Weights of a small transformer language model.
Size: 15 layers, width 512, MLP 2048 GELU, vocabulary 32000, 64.1M parameters.
Architecture: LayerNorm before each block, tied embeddings.
Training: 509M tokens, 7761 steps.
MLP neurons of a small language model. Each row is named by its layer, matrix (down: output weights) and neuron, and shows model dimensions 32-127. Each number is 128 + 24 x the weight over its row's rms, rounded and kept within 0 to 255. Numbers have three digits each.
Before each neuron's rows, "raises" lists the tokens whose logits its output raises most directly, leaving later layers aside.

raises: " of", "ship", "ous", "house", "s"
L12.down360:125086115072163096112108098127105090150146102154132113142105135143108122139072111117125109111189146125106144093156139140123130123146151140149130117150098118144118120132128158165126113158140122100131147161089115124103141153109118095146166070084142185104112162118211118126115144164155149139

raises: "pt", "dos", "des", "os", "z"
L12.down849:166162109143130116144154136142158131148107139075097132137112140117158138186106112100132126155169147113081106132136093144131126129160096123164134136153121105123133135101116087115138149150140136099112107163138105157154150137108116127094143173132127137094116113108255138096149134158062165139

raises: "|", "==", " ====", "|---|---|---|", "---|---|---|---|"
L4.down428:167109145081135149085154154129131145144107139111127135118090124148131122142101157113069082161121130155119097070154127132114134106123094135122147094162065158168125112099127149147121184180148093143107128123118135124101141139098133098105154132162111116179124115148150085093113109117125106083

raises: "ch", "at", "gue", "och", "on"
L12.down212:136129118089098130154182172178154120124150155131120134135103131169105156160130138092118119121119125114113153172140104144076141125088144103147148144111157109144141139161131157127140139147105125082129146130156142128148137079117156119114142080074123149116142141125188098153143158087137131116

raises: " 5", " 400", " 4", " 1.8", " 1.1"
L12.down1877:102127096131133091124106135163143151116101116137111144145116136119121107142117099108116101130107148125135121145142088118135116152161124135121128125105089149085139137099106105142110084096165165133139159145174123111173114119108115149088126134084137146126137098142222127170090098118137152106

raises: "o", "ol", "e", "os", "om"
L12.down526:117133110123157113114151132139099138117091152169104134098150131156129130131117164077143131103112093138146110111145113146101111121118112137136121129123149145130142130125118151123160146138122103101130114107142134121170128135128167113130089098113116130107166103151210145124082079124141156125

raises: "ed", "ing", "in", "ers", "eg"
L12.down1184:120134106124150108130146112084137126166122129139136115167151084111102102164134132161160142124123118116112137152100122129111107145097159126166127125124093149131092090102136158134120145129129101129115124131130103127098106126111116154141108087119146101128208153103075179129126142170113160119

raises: "ably", "able", "ers", "atory", "ations"
L12.down193:140098089131194107147165111086195119133126082089080130163121140146117081176125106145120086133151136122144126106144163084123074149130156091144112139125146154115123107127138143150100124119141132118158096136118074127096132099152134154123118118129138146116090125139074136153116099100125153107

raises: "The", "==", "A", " The", "D"
L12.down535:135125127072099154147102110130083130113139120125174145164119113119111111105106125132112126105129120113124192170105162120076116110139094104121127104098133102166123105113140116115118137128136146141117150098107153100118103118124141168118124137099156115142103124135242085115124167152098124112

raises: " to", " toward", " towards", " onto", " into"
L12.down1511:117151112170136095156136109156130157145116088178136110106128102091147171125143125153107104104118128161119067123103157126102125118121138149118152142158160117161072163159138146171125129133125121118154137129152132110164129125130147141072112140090151133097191120096188100143099110165144107135

raises: "ci", "c", "pan", "que", "chi"
L12.down1394:097136146156162117138141147141103132139123096110138117123112124107137115102106174148167138106118151147149097100154108147122167146124076115118156174139085120138150113180127151078116158107147136098161117094162117109118081160151154116140113143154075141130134133153088131162127159143139140095

raises: ",", " was", " that", " to", "–15"
L12.down1576:101091117149125103142134162142111136143156129100126142156136111136151120111145146103112119099161117132099110115131102154128090164098130124172145099123109133137147145125148118144173114125161114110141132120167161145149123108130109100094156137140102119159165116126198126114121135148132091144

raises: "==", "===", "====", " ==", "tempo"
L12.down1865:172113118119095087127092136129145116109151118069169146139087120144132137111081097109171151144173152110116124112121119109129130135120145137133139106138130107113098131123085145137132173194147057106122130132120146098148104145146113097128147099116106129109138137148141096170122098137124103144

raises: "o", "ol", "od", "al", "ose"
L12.down689:119173127156076115103129124202110114111073160120145161117156157120137129137108163117133131106086164119120128130108069124110100107107116134128105135147142121145130118175161140121141160116074121126122082133098127122116119134097123078072139093121104101130174072107130176115129126108147145103

raises: "ed", "ted", "ised", "led", "ized"
L12.down1077:142145141098158134116139164133114109129135123105114094144116114106152145118172114119156143119112139072172208091121123120128141136132171132114145138091115142133164143102100170137105075123132111110157141130134141153144126142124129110126139102145133074138109136115205162138133145153118158145

raises: "hur", "hel", "om", "atom", "ham"
L12.down1570:147106122123122108096106126118143117117163142186110144136107119163165135126129118125167125147153142155121184131168128175079141097090121110148132098108104090137119081159140168115125093165139125077139147141142116132160176130124115161116106088111076161116136119126087140141132147097121149093

raises: "e", "in", "ie", "io", "ea"
L12.down299:112133171110135095131147109152099119164137131153121129113147158188166124145154126122139118115121125092153116155133139126131095108101107150142151143128129121143133089130085148147106112154160102137122102125129100125102110120147182119165109087143177123138090115101226125104128118146114182115

raises: "ors", "les", "es", "s", "ants"
L12.down739:160120135147109148139131116120129141137101100126145180113137102167146166136125132135104100114103145167158122120160101087156133113115138125142137168165094106171139096152127127137124119121179102091065143095094147159154121123112088088138162125078158124104143154107130141154133139102142137174

raises: "te", "t", "mental", "ment", "ria"
L12.down279:156104118063158124131118144144104132132124110112112123122130177120119145140180137130101066110108106119159184114065089151077103138113075153125181153133109119116154108163135084129140110129117144135181048112132141127141099107161155125142120143126110171101129118171180145112088154124118111107

raises: "ries", "ria", "rine", " ", " |"
L12.down160:146155137106115164093130134183133131153139124124114144151153122127155120139191133090137147116154161102131176104133130130122138103117086118117122124127104131140156108119135139136125159092157056082145131118129127117127079144144166100126142124142072127112168116098000177120127108134098084129

raises: " seats", " party", " platform", " seat", " candidate"
L12.down1131:124152126130153104111143118169091111139093112130150118140143177136132141122110110118129141173112118115141128087156146111117098093106106126142136086120122118163120138144155136103118102116128134115119140114143138103112133109157151149170100147146146157122106111126145143101092130112123135125

raises: "es", "nes", "ns", "nce", "ox"
L12.down1006:106140133103135114115131138094148121151102128130126143114128152142109127124160113152160131111113080132117135123179141082141127175137086111162117111124110107104152109169139162090090132105188127104100121150137122118156096124153118139168141098151167124114178148118052150157093095134091132158